Weights of a small GPT-style language model, trained from scratch on English Wikipedia.
Size: 9 layers, width 768, 6 heads of 128, vocabulary 16112, 88.6M parameters.
Architecture: LayerNorm before each block, rotary positions, attention and MLP in parallel.
Training: 794M tokens, 6306 steps.
MLP neurons of a small language model. Each row is named by its layer, matrix (up: input weights) and neuron, and shows model dimensions 48-143. Each number is 500 + 40 x the weight over its row's rms, rounded and kept within 0 to 999. Numbers have three digits each.
After each neuron's rows, "fires on" lists the tokens most often at its 100 highest values on Wikipedia text that the model never trained on. A number after a token or word is its count.

L6.up224:520579531574468429536520511560487471573531525482563462502475469494488569501473526437490489479514430563503483471486584536546494405564481526496490552494454530515500555584527516485469489469511377440464495530412499505508509551488514538473481437458517471479546518541525485521489460526527520596
fires on: " the" 49, " in" 10, " his" 6, " fac" 4, " to" 4, "," 4

L6.up874:510511488502556481460444530516507494485501466481517542547473501547477484523476467504415448476439527507508465470537481582505506473511467461506547510557444484506533441534435492455534476559469492493579510456514588520498436503541442511515526481527488525495579446522478564482472530483476553537
fires on: " Y" 20, "0" 14, "%" 12, " " 8, "–" 6, " |" 5

L6.up1338:522409557511450489559469538479483449521492606463459465490504521503484500487565567551496487483511470486408495501525454534493540461496508488513536520471481476486483510443500484572521585541481504497460496448513494471487563502494416506438481559491471502534489505490542449476483542548461491535
fires on: " on" 28, " On" 12, " off" 6, "On" 4, " began" 4, "4" 4

L6.up505:466500462536506504433475459495505542532507519503528485485577506566446498510488497433527512567512551528507565523501504529406572464502502461495496493516505426461520547433461439513447474486508574527428484467525544471555563526434440542636471543513487515545560506508509543564525467452469531564
fires on: "," 62, ")," 5

L6.up1531:495506472541444483471515407572467475526492486473533471571497456540553527418552461448516470518502495485483524491523487437545445502502476538460454443480442404513546492561497509467462513553502548521516531521464503436514503472521434502526497456533472413453493532502479433555462462537515484525
fires on: "," 42, " p" 13, " a" 8, " P" 4

L6.up2494:451527533536410455546498515485579459565519545483525512529517491463509489463517458492565558563498556562536544546536538487472473386495486439527512445554492498454433517525548504589466488567510556491496500511572561489528468513476521461557543461456548563511483514477427549484502482475511489548
fires on: "," 75

L6.up769:505518492555480489468548436429498509517454547456506517518554472477593435475556566476415437468481457513476479443512503445494495480441511528481488473522437417503453456481478486522484508568522511527547548508549425535510493508395540499504424431444551576472564497505520497446516436519568476520
fires on: " " 51, "," 21, "–" 7, "9" 4

L6.up1919:497593510472573503544535446476516484486400436501465476473523583533446457494460519475496512446487483494601474508539576515545489566510578509521450520510466537435534455561460459482502533482529542456561421479503490484449520488490484534519462473415506489512473489536521482522485429524496509489
fires on: " \"" 28, " (" 16, " non" 10, " un" 6, "(" 5, " anti" 4

L6.up1567:519502453477473446447505490554467512484454521527502524485488452591531513454492463518538544570556534477555404489506508470476414493573496525479509498501555407506483471530532520470553522492490495437538424531476486462418544549536484548527535598467458457494523461568455585467570500522457528504
fires on: " the" 19, " to" 12, " was" 9, " and" 8, " |" 8, " single" 5

L6.up1998:481555548502503462449557452480521403492494513536514522445530525538426541500517503469533506457490518505522522506502439526552528522493471480442537429541379488459477470483477472527512531465502507434557539531485529514473530528514532560492552493519513467447554522488515519455490514548471502470
fires on: "4" 24, "2" 14, "5" 12, "1" 8, "3" 6, " |" 4

L6.up737:492561442440552482459521518529502518476487496479502485531496459528457525449439532481546480487515436539522483521523440507526441483502539422484452481506516490473531459528554525447495451446537462519541457484474521525492460514471488432488457450463577468532501513549527498466511533512531513481
fires on: " \"" 44, "===" 11, " (" 6, ":\n\n" 6, " =\n\n" 6, "\"" 5

L6.up1222:443566601491521496446415507495514492485487464475439547438487483539514494545426478490496470478458486516511510533531495423509555576492597509504405594550455492457475568533497477476492457530427545471465474480533463436482539503440505495433457492501463482505501496508495519530586471504479492474
fires on: "." 28, "\n" 25, " and" 10, " School" 6, " in" 6

L6.up1329:519518429534466478538459529484447483554497550534561465515459462532490499503420543475498547489477500504537469507531570508562499545495458513525512513491532491479481470494537520474493525491523439499556450441472458521548515538463525541467426508524547453556477509501501516479447469485510508501
fires on: " the" 40, " The" 14, " int" 5, "," 5

L6.up1731:522556530536522457563432469502428501546586515549487513520466533522439540525448510438425448513517440543519504495466514527509494484578482508525516535521481547526458535553497464492543467577561478527482446563526491521463602530483498486503475437434528443488552461497487434436514508543506446518
fires on: "," 45, " that" 10, ")," 5

L6.up1396:500412509475487458478487509476483468507488545512488518524470436518495481517547447491501554424522536502513538565498526462515475466488534553539505541471445471529493509582465531510450478502441494477534551524490491527511553502534473419373434490541517564543412514517562470458512511480485479533
fires on: " a" 18, " the" 17, " =\n\n" 7, " (−" 6, " of" 5, "0" 4

L6.up1491:499543535493403497532490503557538474491485515487465512462479518530521497558443528490515486437544416526448475543548551507451509479493503511457462559475563497534474495514484492545418513482499525494501463473489598480464445494454455463516440474496433466489477513517457516537522545532527468509
fires on: "-" 25, " |" 19, " cl" 8

L6.up1278:520527454494506429497561487488471488438522527459540585547526421425515553510537501537476447547488595494531523460474510524476552568454476501459464524477500448484531459563448451483493518489527440484471544417545505508459379462543489457481510510464534509444451447503577499529460486508534407559
fires on: " " 24, " a" 23, "," 9, " his" 7, "×" 4, "-" 4

L6.up842:516514525470529450460531511504571486545475505516510563497522525505441517462490549507510544538483541459533565523540431463588469495448444475480485507496563489484515534495514478519515506578560424471506487433478479552585469526427437494439521443435395500502507491521476562466540486547534476523
fires on: " " 29, " S" 11, " H" 6, " N" 6, " An" 4

L6.up1119:447499468482501461487493534519463483539556562458490422541542515481501537433519450450560601501452447523491475499564442489585459484532550518473476491497474508541504482517511579524476486472552521521462548475459437461487462520525450395553526507447529464495493482544536515485476507549511500482
fires on: " " 33, "," 9, " in" 9, " of" 8, " by" 5

L6.up2999:455424482457530523489489522470427437518456518470485549516499509533514468519456493491536480457486484491509455499472492500537531523477483476488468542497503477471539534479472512580449450464465551499568471517514496450511515495527481493451479504502495517442517515511496460427528496477529524467
fires on: "." 39, "ric" 9, " as" 4, "r" 4, " str" 4

L6.up2752:512516466517522509449483520575537485514505559516430572515516550461517477533517546560438581471493541463504509531498492502526510553469523489479531525422437446534468527485487482504468559509473501508442536524546520531480553479501422498527535427445464478417564472551497494488487561506494454533
fires on: " S" 30, " for" 25, " spent" 5, " " 5

L6.up728:476524550532537502562473483507520474519584419539480488518519524512486566539449458456546504438520451561533487515405487451486542511454534483581438568505528556465457584473520504447450526493501565510451509471527500624491515512431528430473534511502471469563471529487524495458483484479533464484
fires on: "," 39, "." 17, "0" 5, " the" 4

L6.up2496:447498464504418446424492473499488507528488550472526499549531452512494548416504489509524563483481491459536449486596471440447492539466608519513547522485474440464463481500479436477558513536496513459527526511495547498459405512480471561508441610484556492487493462505484445565558489540564536511
fires on: " " 71, " P" 13, " H" 6, "–" 5

L6.up1205:497509522526469528542489508504518527470551483534512553510532543482523565402453493438515521520543451530463464535504444458522525505481478596534449488574473467475460509501479558506457477518526504593426481502554458461511546472469493492489465538503507540546506495518510519496488489510540465509
fires on: " d" 29, "D" 15, "," 10, "d" 5, "ar" 4

L6.up2601:534528490498591547425499538488537508459626550454519477503542507564446556431552536522520520484426445570567470576481522456490455466522544511527422573541498473461558492573487576546431535552470541549453454531520540498503451509464508467455501484541501489463600530482490576520501509522559491422
fires on: "," 57

L6.up247:470561438559541560485580522534469445514500505559488459521448420534503509449426483467494572506450515436474532549510447531492537526444475468494474540487435445458519526523394535504457477436489533447552515472475451497532476391541509523483462493551504500465505501507534515519481545516522456471
fires on: " " 35, "h" 14, " h" 12, " −" 6

L6.up1948:472541487523495459502508530503567497492520475452525489467485494457522501476476473496520500500486455435531431527450453509443480509521484499587535507467439542499529488534481485409492546568521515438523522454541443542558487417498496484471538515483595470547514472531481456489573518529425567448
fires on: "B" 30, "-b" 14, " b" 12, "b" 4

L6.up2788:527429426437599425453459459615488504513541543483490480519525506484518462496537455536478499489536446518473474550490453498514512588489453523454540512501517504515469436511448495508540495456479537486499560483532507512459490483463507578479556527547564573510600437476452476424471521473436489548
fires on: " " 75, "." 9, " on" 4

L6.up793:476480500513474416492488492586473483531486493513489522589553499535541456459504479499559549487408483490483516500560511526442514481544495467478504538484511532549526406572448455489547443516536505502498525547508441548483482514464458479494429577429462422486494532487490453468541493475561406558
fires on: " " 43, "." 11, " (" 7, "," 5

L6.up3059:512444492548411512471461442483505432564463493491498482490479554476513495510481455478469586557510533522501530563572535531525569506584500545504463487518522438490502492554450480552491496521474504482511477446491501519437509474497460493505477441469554482469476440504436530465509470449537536489
fires on: "," 51, " had" 5

L6.up2055:469514493495523490486510542473489467477510511570528522474488470565497507514462541500425465461540444501510499554516507515584525571507491443465520512490482521537532495554460460562455432463406484480496516538485493491413456498489506438440491513502540550456510500429557462446544372518548520507
fires on: " of" 15, " as" 12, " a" 12, " most" 8, " is" 8, " " 7

L6.up2572:490542494560480462593546493483483477535473554494484550509529470483475492531503518468550521460555446582572466497434468477428501480485541481501480549475444497441457601520494498492458549478504491487541494518477479481481457501509434547482451537433477417517576465491464549517467520535509498512
fires on: "," 97

L6.up2418:480539528548520493522444538453481529461416489545463557539565559542532501501483499514472424554581530618509529547465516394462497465482533503482497466502459494480505524492451500482473536484590459505518565448501454507546482471510478524506509503463494515510499486551509529522500460485623458403
fires on: "\n" 16, "1" 12, ".\n" 9, "0" 7, " first" 7, "2" 5

L6.up801:533504536500505496442458544507558610567503444476604510473565527472526437509479485555450496440467527450497500523547512468485503536554458530459471487500458562444496540545505542463502546475549508424518499486480514473480478508481482444543494573521481434442476538511489569520586480579509503457
fires on: " at" 37, " In" 11, " the" 6, " At" 6, " of" 4, " in" 4

L6.up1952:550530519494484497466549530515457464470458487503503469507473485493512454447479505515461522483586527459477453538465496553546495496559525447420564489495448505460434391449496467498551502510553557543519458504470484508450467507499521542525583553487449455473481456496531515541486510571486528480
fires on: " " 31, "–" 10, " in" 9, " and" 5, " of" 5, " to" 5

L6.up2205:505463468559576539540449543528454505507490551444605488499451455562509528536441601528479495438475455539514484479501554549482506533537446492483491530506441491563507551520610449501527462531480468467485428509496461472469505520474516539457443489467508444571507511479484543475518451512529515500
fires on: "," 68, "ring" 4

L6.up2067:451538505549497542447436480505440428501487516483436494445526558506439468531512503516492505424445511503510554513583459464498526515458471496450501579490418577493495520540461512517448440555582490451489479421517392458492491511479519433504490480499524431426461571471477515497485477522464482482
fires on: " L" 56, " R" 5, "6" 4, "4" 4, "30" 4, "3" 4

L6.up1810:516514503479426525514455520508542437486460487525528458502466459502485442581489489530497501503454546449497478461439510497509516511463527433531484456457487412514568481449466436428510490523577517571477438484489459494429482550477547532523527535541462509517492458560462462574514442481567478555
fires on: " " 38, " to" 22, " would" 8, " not" 4, " can" 4

L6.up2316:524450489509558580488428497560576481560451478491499490507470424465509486553584475498583519521477502494472543468482482573495548498470515539493593493497526479480580541554491457479509441514524462547499549491552496437483479462471496576513527495491431458466473556517512553473462457495578540478
fires on: " a" 38, " was" 6, " He" 6, " |" 5, " the" 4, " used" 4

L6.up109:512468589495457500496521512540563488483525520549526485465468493463508495482524473433502405473490469498513488526495501565516590532473513515475483478472481504468513492504453455476447522514567526425457518505486382432480489492476539526517514498466529504515509466531485530338518515508513547487
fires on: "1" 35, "2" 7, "3" 5, " second" 4

L6.up990:480419487445438492475474465529405526551449518540568410538503494511489412453467513543556521494508505517564480496489444500511572553511502522548497491549470487468461473475514400478477521486466466513526481532502490472468409483441464495431459509606530522547489500473546479489492540517515440507
fires on: " in" 30, " \"" 17, "In" 8, "," 8, " for" 7

L6.up373:525455542496545479485551419469543477510569493516508502541519531470480490480538517580500570500566526536510546521481566459514440544462410515510402449502501531501515537517495506522516496601522491579518495503469500523531565463478517473502485556446499490500432480506497528499605539501435469500
fires on: " (" 27, "." 25, " " 8, ".\n" 6, ".." 6, " \"" 6

L6.up1657:493553510437507507443508472490439486467468498527538492463448497557582473474530595529502533487557496555528440544429428451456524469570475529528474518483529495443518468559452525509555458496486554491525491543426547577492520407514519505556529521498494507489486515555457494501491471528459486490
fires on: " (" 51, " \"" 10, " from" 6

L6.up2305:538498467515505470466528435475525544544474551467513490504499597573550493475497482519516539498559488455500528539481509534520494546536443503512574469493516482499520508435493542618511542547580506582449471469499410574458525457498412444522493549496549566574526486505433537464506474477483495476
fires on: " " 37, " to" 5, " Love" 4, " November" 4

L6.up2919:526475429513501446495486488512440502544472461509583541518565466493441444424433479548509480433458500556520429409460496471487498491475504515591479484493480488478484491544636511514491518479471555530551501504420469457450512462530484516564501535518482545525490445561495531408480483466549557522
fires on: " in" 17, " over" 10, " of" 9, " for" 7, " under" 6, "|" 6

L6.up2914:499455452485482514535533427396628499489477528482446514508473531483510464446522515508561437564571536490486514494508488485466423492443486554454554541510454456515472483558576499516512447546526490488522465481496441503468507515518450502552510485528530482480465534567485483438517495480482572598
fires on: " of" 32, " in" 11, " out" 7, " \"" 5, " s" 5

L6.up48:524490478474442433500538555422426476619453446566511415506524456492472539528490491499485556499531478548503547496530515496519477586533466415411488514505447484510514511509520489509492528515430473511570436502439516510520528474478495461500513530486545509494544490524561513525535551566531505484
fires on: " in" 27, " of" 17, " In" 5, ":" 4

L6.up477:491518486540451472569446481467544507519582522527526518510506470462470568450535503575516505540550458559434456472423556460473527511529483497485423524498536572493558513513541555528483545452462505517485485464476490497472524483498601423507435493512538457624491521509576596493478461587459507494
fires on: " a" 19, " C" 11, " be" 6, " c" 6, " was" 5, "s" 5

L6.up1859:531427527519557515554522470549511469501498533431453466554502508500530457455561551481544532463443555545519534520451510468495418484426475460467519439523411515482504522498477455539478463533515529505468512504486451502500437509566621431432536482479474526465472520486421562504466543558473436599
fires on: " a" 28, "," 27, " \"" 16, "\"," 4, " the" 4

L6.up1281:506503513558487532481491471492522420484593525560524485534537559454536504528464511536518500484517467526456487509537537498479507497510498555494476569489499479524539556527549528450421501577447480511525481429463531481597529538456492511528564476503563578520433561462397548479515524460447523514
fires on: "." 41, "," 29, ")." 7, ";" 5

L6.up2169:539515470545502479477510574575440521421501573562488471510539511447546479516548542527565484455496510496520487511468427492464549552550429485463499482474522527524478559525428533506516443527444481551531538561471461529550546460557490449491540506493574557506465450447524503528463567484614464526
fires on: "," 40, "-" 25, " cont" 4, " the" 4

L6.up2682:426553531520503568480516587478487476557510489472508579550479493561500546482517519475614466493480481499560539468486509508427491559494474554498503475479491516551473498505563430459516571515477522477456593474464480491550513557455575457483476544490482499554477498456512442529517481495455496510
fires on: " in" 24, "," 18, " and" 9, " composer" 4, "ologist" 4, " of" 4

L6.up952:490477541485459469489447504522429443489516506459481418462518446609497467478579533467576550510481488400579364545513512539492568501489481404502486497523555567453530547563506476482490486518480525493552536424533445498467471540427540528479518499534538440496522545522474493538549488500523523547
fires on: " in" 22, " by" 12, " for" 10, "J" 7, " via" 5

L6.up2402:513492488488502456532484536482462551535482533546452494550556498507482510480531530470522481540478511464482504526495515452472607506563463468484475488515488625508425524540455493486452500549490512423507506506567536482428517523550551455541534518521516499498498533551491557479476481541490455522
fires on: "," 25, "0" 9, "7" 7, "1" 7, "9" 5

L6.up2254:509466510508473499541473487511507443517520526521516521590447557484610548428509452454533497487508503516521462394559460553552499529482450493501555478529457580575522560571478432525533558469481493454458532474521481447555481506514507493541475531512553491455505494558502523537457530500561521485
fires on: " the" 70, " " 7, " The" 5

L6.up3044:533498459459539474532562464526487514545490497493490487458516612517509498545528542544452528502529474485514489503588531519500535533596497482415555552448496507556494519582486442461506502552415596564484526477480471523512573478454515520505546469479428510588493557519548524533473465508500586517
fires on: " to" 36, "," 9, " also" 7, " met" 6, " helped" 5, " " 4

L6.up2404:477497519537565438561519492457537537503515497453526469545481527522459574540460540470504459428475546566531490561508429433512489467508505482506559486535506406484512493514436537464467494536592464478430449430485489510495490536445465521486452528487605442521523460423460527502498480537556487478
fires on: "," 51, "0" 5, "1" 4

L6.up1133:508467507470529480491539474431495477445456603561522512536522519464547470459475531524495467398545548558500505552465484516491510434510410467429466501490495479525516462536562507534512446483470516540514410437417475510471479533406511460485518452505479494478502559530458534520560463505523535466
fires on: " W" 50, "." 6, "use" 4, " (" 4

L6.up3046:532496512572433421497541526530448442458495484545535485573467496447486472412573450526462565519433431523482500527532501459487571505515588552536464515511489441442437515508459500464568576462479530461514457441527422521528518534553542486368447522518535533509550524548552443582537584509541463452
fires on: " " 36, "p" 9, " P" 9, " very" 7, " the" 7

L6.up1273:542471535537513461497471516550471575509511468453537462477511511485511466499516545414521488472491538459506538573549583510459521484500492538515500512488406533568441487490529506501462518471486463549480427526473532524473572561472441408462461564444459542523527506513501467535532567504517549483
fires on: " in" 41, "In" 9, " New" 5, " from" 5, " (" 5, " In" 4

L6.up1889:474498497569462473553497535448495515544551501537545458521517477556478511525544450520493516440549487519505486542470479505471512477553485467488487537537466473488458489455421490518487541537542510510590470489444440496499477498550505451534454447472531499480560502419515601470506477460505400516
fires on: "," 38, " an" 24, " " 19, "." 5

L6.up2617:485494448534495499513485527446522538470517553569472454484417479474484487518528416499512496518548437552495429486510505475522493459469490536479566485540572506457539556474464494466490492542393537458487459432475550496500518473533498404523473555414512461538444520486521470524515525549511508491
fires on: " in" 42, " In" 10

L6.up195:469416520419490482481536523557508423580462490541494587493507445522449446501502490471529542486481506537489493428508482486493438508498438498517453516540531448493528511567567492446598454580510545502544422461514447511549528463460425516544480496540472545464510519490462520460511501519586604446
fires on: "," 46, " named" 7, "." 4, " and" 4

L6.up2387:453529501533524404543493463472457573489533477505524490549514535531480542489505527540447542508500467506514544509522492506497514499425558500578439481462467502553538473505497553478562463534426536491433524476550547544447516433492466447611523472542476501487470550512525516509447591494524539498
fires on: " (" 40, " |\n" 10, "-" 9, " |" 6, "\n" 4, " the" 4

L6.up623:503512486568512377478511532539506470547479531387526587550531507475453570447490452432511430428469509464549474473525523574612539486556534486519567497522506501471543541516457505496474512424495494522407491523503445353520532569501497564506533504483453476494521506457447542530463484452533563541
fires on: ":" 37, "′" 14, "°" 8, " to" 7, " " 6, " by" 4

L6.up2562:528488445454538548379457456553433417505476552535486464510470467487508528431531444524427520513552500571554570450489444444469537457471472485481514465525463504455556480503471469473512494460530482469478523464456504545537473514423459472513455503542511504470506485506510554422439584499506527527
fires on: "," 48, " and" 10, ")," 6, " or" 5, "iv" 5

L6.up198:537512493531472517500456576569390516481511515434557544520513498443418523535502431472499526515474528517469510508549448484489467424621484500535438494413512402502520546469488517475525496488568538527535460589568498482431489502519452465584402418508533501427466485464448540612504473456480490417
fires on: " the" 18, " W" 16, " The" 8, " An" 8, " a" 7

L6.up1848:576440417496559458512510477547456507457531528477465520565546451490555555444459513462445452547543506533580495460430493455446494536430524478482473545475467468562509496444504473461499473523542487409431455484537531587541481495499490494527459518503554521379501514425495506466570426519501391463
fires on: " " 31, " B" 24, "-" 7, " of" 5, "–" 5

L6.up776:502494457520514432459490549532482461600507555575500529464571534472454537522529507515457505483498448495547513459509450476452512477535465457512485488514521506536516544461457453540508498471507542480525520551471535489469472475501493444531497484492538509569424489520487510410497578481446506553
fires on: " a" 45, " \"" 5, "," 5, " " 4

L6.up1268:550552482450500540501524600481541487500476494560489449541545450578415506470497538545426511491487618454467473523538506478476492508514545536458403549543477473479453492546530515491520549531500480375497467472503504379477478454501534537513537489456586497474514467557479563492540517481565461525
fires on: " as" 16, " the" 15, " of" 8, " to" 8, ";" 7

L6.up2635:533497498554456501474485512492467537462508545481507487438458493423526490430484448409512531528498558499547518438567453494532491453523524446534383506468422527519480516513521457483461536480474539457450516461483492499518503486494427480544525531556522487458530456540499508418501524465494512560
fires on: "," 53, " by" 4

L6.up515:521618544485429469517450548496474517528485520511453581501505468470413418467503543516461514520549468434446489469527527543398511492524477480501449516516481453517524530527506537506451556536514540492582507525542537474409541577476541495407635468529528484510485514496502518494493491483532523485
fires on: "," 18, " for" 16, " in" 12, " of" 8, " |" 6

L6.up605:427465506523418476494460517503516550509490527487494494607462504471525493581404552456525470479468521558555518417513491492449564531504485517447464548480494464541535515494494477506520472561573474527469467455492468449535539533506510467488496481482432519536523460474468521500534514471422467566
fires on: "," 50, " as" 7, "\"," 6

L6.up533:544475514526464455479548459489461520555533508456529469467470545498469518485539457476537575520503506582535423487530510463561440499458524536598504548495400514517510436513477492459473559493501575500540505532476472505462531587496523474496422468531552472546521490501566511451503444488566508486
fires on: "," 58, " |" 6, " in" 4, " New" 4

L6.up2911:453488509543546460444583436503518521526481481503523534484507475501400543437479522483441518484409496486522501494439469390440485568471503518529505511492459473525483512474507418476527442481415497457513487556453452482456479517516530486450584556545561523460506508474545492452606516491468520548
fires on: " " 87

L6.up2921:517503442476553473508519449460466516526494477523447521531418415544517492464562433521468469489503440491478443445516535493487542495499446516551508464508545502523531528502564479512470486480570538450448482560508499448560445511515414511454533452498428513452527488507489437520477499499534449474
fires on: " B" 33, " of" 9, "k" 9, "if" 4

L6.up946:496509425473506442516440540486453587495549510428466513506504529500462479496518432500557489512523488550560500481482573448522478440478495502562437523464520500481538508596496421506478507449515487476533390533496546582469503505532539448523523511449519452395504397475506533485579453476557505439
fires on: " the" 35, ".S" 10, " a" 7, ".D" 6, ".C" 5

L6.up1101:414507458508446500566476478408553532512524471475536486573462467504481469484502466549531449540421467524516572493537497512442502536449486448516471487495402479530537533492485517535402461464516501585434539510470512496528401425444526453518517498552533483399482483488510457441521496463484438527
fires on: " (" 41, " of" 11, " (\"" 4

L6.up2842:502450480447508525534458512478520440449503432565472571559554520454484553527472496494587536450504490545508475499530482525565524483472501453497497453494470533522476489562504461452531566455487466453533485510559486490450491540421580480444519588488461480497470610469528529542507472534445522545
fires on: " H" 23, "0" 22, " the" 14, " " 10, "6" 8

L6.up2555:502462491500498468514573504545429498569483509511484469466526515514464487463482523537501516428462480465571540401480492527491538520522520508561467462468455442503497428478436521473562454469549597491473532495487472537470491505522488453523499499561525477508565465474543520526464546509509516468
fires on: " " 100

L6.up1913:490481486534434413566472533579498502569525465459472521518454558524493480505532454412493526439476510490508513480534522544474495444571545493513492557533502635452527535537458537534452425488515526516503462579513485503530501487436522479505528474478473417445555534449522497455481496500567548566
fires on: "," 42, "ear" 7, " " 4, " pre" 4

L6.up2211:430474467520481472492490566522490543538451508546541484520526434548526453531509465510510444502493488520507400515513472524506522463560487573486461540508537477434493521497462412499516509414508461479507507522580508524459532501477510538494486596479520551536509531485445511490460512474570507505
fires on: "," 51

L6.up3028:532494479471484438494543482502476517538544518516472544493421509492511478512467463579474455528492451485501432540538515546530582495545495519493503468530549458580390653556464422469456560460538469496540514438533559516482571508423536447469564512516520522520535533513518527568507534486463559537
fires on: "," 33, " to" 21

L6.up1791:487475495554482484456442558474560401457460428471470564516528531546466495463555447526558471486466542456500489464528467435467570452514497448469452571523497483468516406460503541485450588536528567450486462496630471478526541543480518512468486485454495502409539468541546511484512541569595506427
fires on: "1" 38, " and" 23, "." 9, " No" 4

L6.up637:514477546573488529504481456470501455488563534561514534499581488519403476496546501526475464511518528546472526452506504434445496530553498458478431484423526513452471474501505473492577470502474595503517423458527459541462433601494506484509528486578533517523523486480554498465499558495494535527
fires on: " " 97

L6.up1348:519495484439531460455530479534432432526543492518539463485530493517527530495492453544539592519511554535531463506415451480546563498472496462456427431529506470559530448451446532544482456466469476528472525467508450492438537527454506518455486568459415554483498530558457517520494512483462485468
fires on: " on" 23, " of" 15, " On" 6, " late" 4, " April" 4, " December" 4

L6.up2034:540507592508526475492467587493458442456499509528572505489538458470588516483514503492509506523539590429465475514536458471452506481540461557548397472494474560438505536538516488454487473491521411499487457521546500480518503491434466554527564532482512435493486558573495512467529495481604484503
fires on: " as" 18, " the" 16, " \"" 12, " of" 10

L6.up1459:511556447504526532478486482502492488540536533542560586508498581565390544499506484484546463560480482509488455532478571549505468498478507540511485488476430462493504503515474470506482530453589439508562494471457543511470478548519450542512512484546532500537433465413522516469487492525511458499
fires on: "," 32, "." 11, ";" 7, " the" 7, " in" 5, " with" 5

L6.up1706:564573522474513474524467518473521426489453514527489528535491454543504506505460537535502504524465530551540483525521520502486519538500506534522525557575517476527447500506475566427504453451528554518545464458522432480534511424510479447479474472548503535496540508515530576501553478431466499512
fires on: "\n" 54, "\n\n" 5, " continued" 5, " was" 4, "." 4

L6.up1040:484453525489499542560548386505498522407510522611484499480460452493483455560452533517434498470533475537513506630443541558437560507481548447514550514492526494578515564499507484492499483535511531503533591494510522500544556524481499493523555532519480461484566510498464479518483408471482572560
fires on: " is" 36, " be" 8, ";" 8, " are" 5, " |" 5

L6.up896:511509576522506432479448491562509481543525548498485491525522462520495545560541462494462578480479486455459472531490528497595500473580531515457457414547512462575437484586507525589564469591505602518519532443476561498531485513568475472476451495549499533523579455498539478472502499561541480478
fires on: " the" 23, " a" 13, " of" 10, " to" 6, " and" 4

L6.up2841:508476470402467491525442473545488484562506483486489512479519471487450495524491467495514556522511523460531533486497463534485437511498527427486561492533458580543492566501490474455525424469496523514500427530511497524483505562514464539458540466496518460475555525510527469534558488532481507505
fires on: "," 57, "is" 6

L6.up738:531466501472492514565496445485483493526473589500456491446514560521472477521463415466429464528512501434540478563463515520488555449535482472492476493495458493500440532517563513512502518588533490504521502495542427522509483539543530491466501501537595562512494463442430541500451498510530564527
fires on: "," 24, " of" 13, " to" 5, " Al" 5, " Puerto" 4, "it" 4

L6.up2035:562465543476475515526540520509498528508548457481404480564462474470526515416512552511522479406479512541496482413451560478488508495553447494520441479521526525467510530477525379540437599532468543419467500551476447488436493494487523510484588490577478516519495484555527491500375489524487566478
fires on: "," 68

L6.up3047:511519536437481454491511507516583440496480500510556502475493490496478485517440501463502505494506492493520524521420462537450539540494508534570483488509510468471474573532509479549483495437541458500428638577555491467483491533509547504490463464470531364587511557483468454490480480524519556474
fires on: "," 44, " to" 16, ":" 8, "\"," 6

L6.up2157:488462466537513574511520453485507538585469483493589453525451491444488506503484397527536478451534467547534564534476516454486506495474548501498520484568459453534529481549521476534513543544467501496523562513544502451453584454526428502495565501582460467477531519479425523501556519499495526538
fires on: "==" 44, " |" 33, "|" 6

L6.up3050:482482557555481460527560513482571474534492540465521508517490488528516515522479512473511450465472469603469479535514531563481533438500478490400525497552473441524460515511529462529481522493481478488539493548514535465464496544524525515543428474478536486495549412473420498530473477536511537564
fires on: "," 64, " was" 27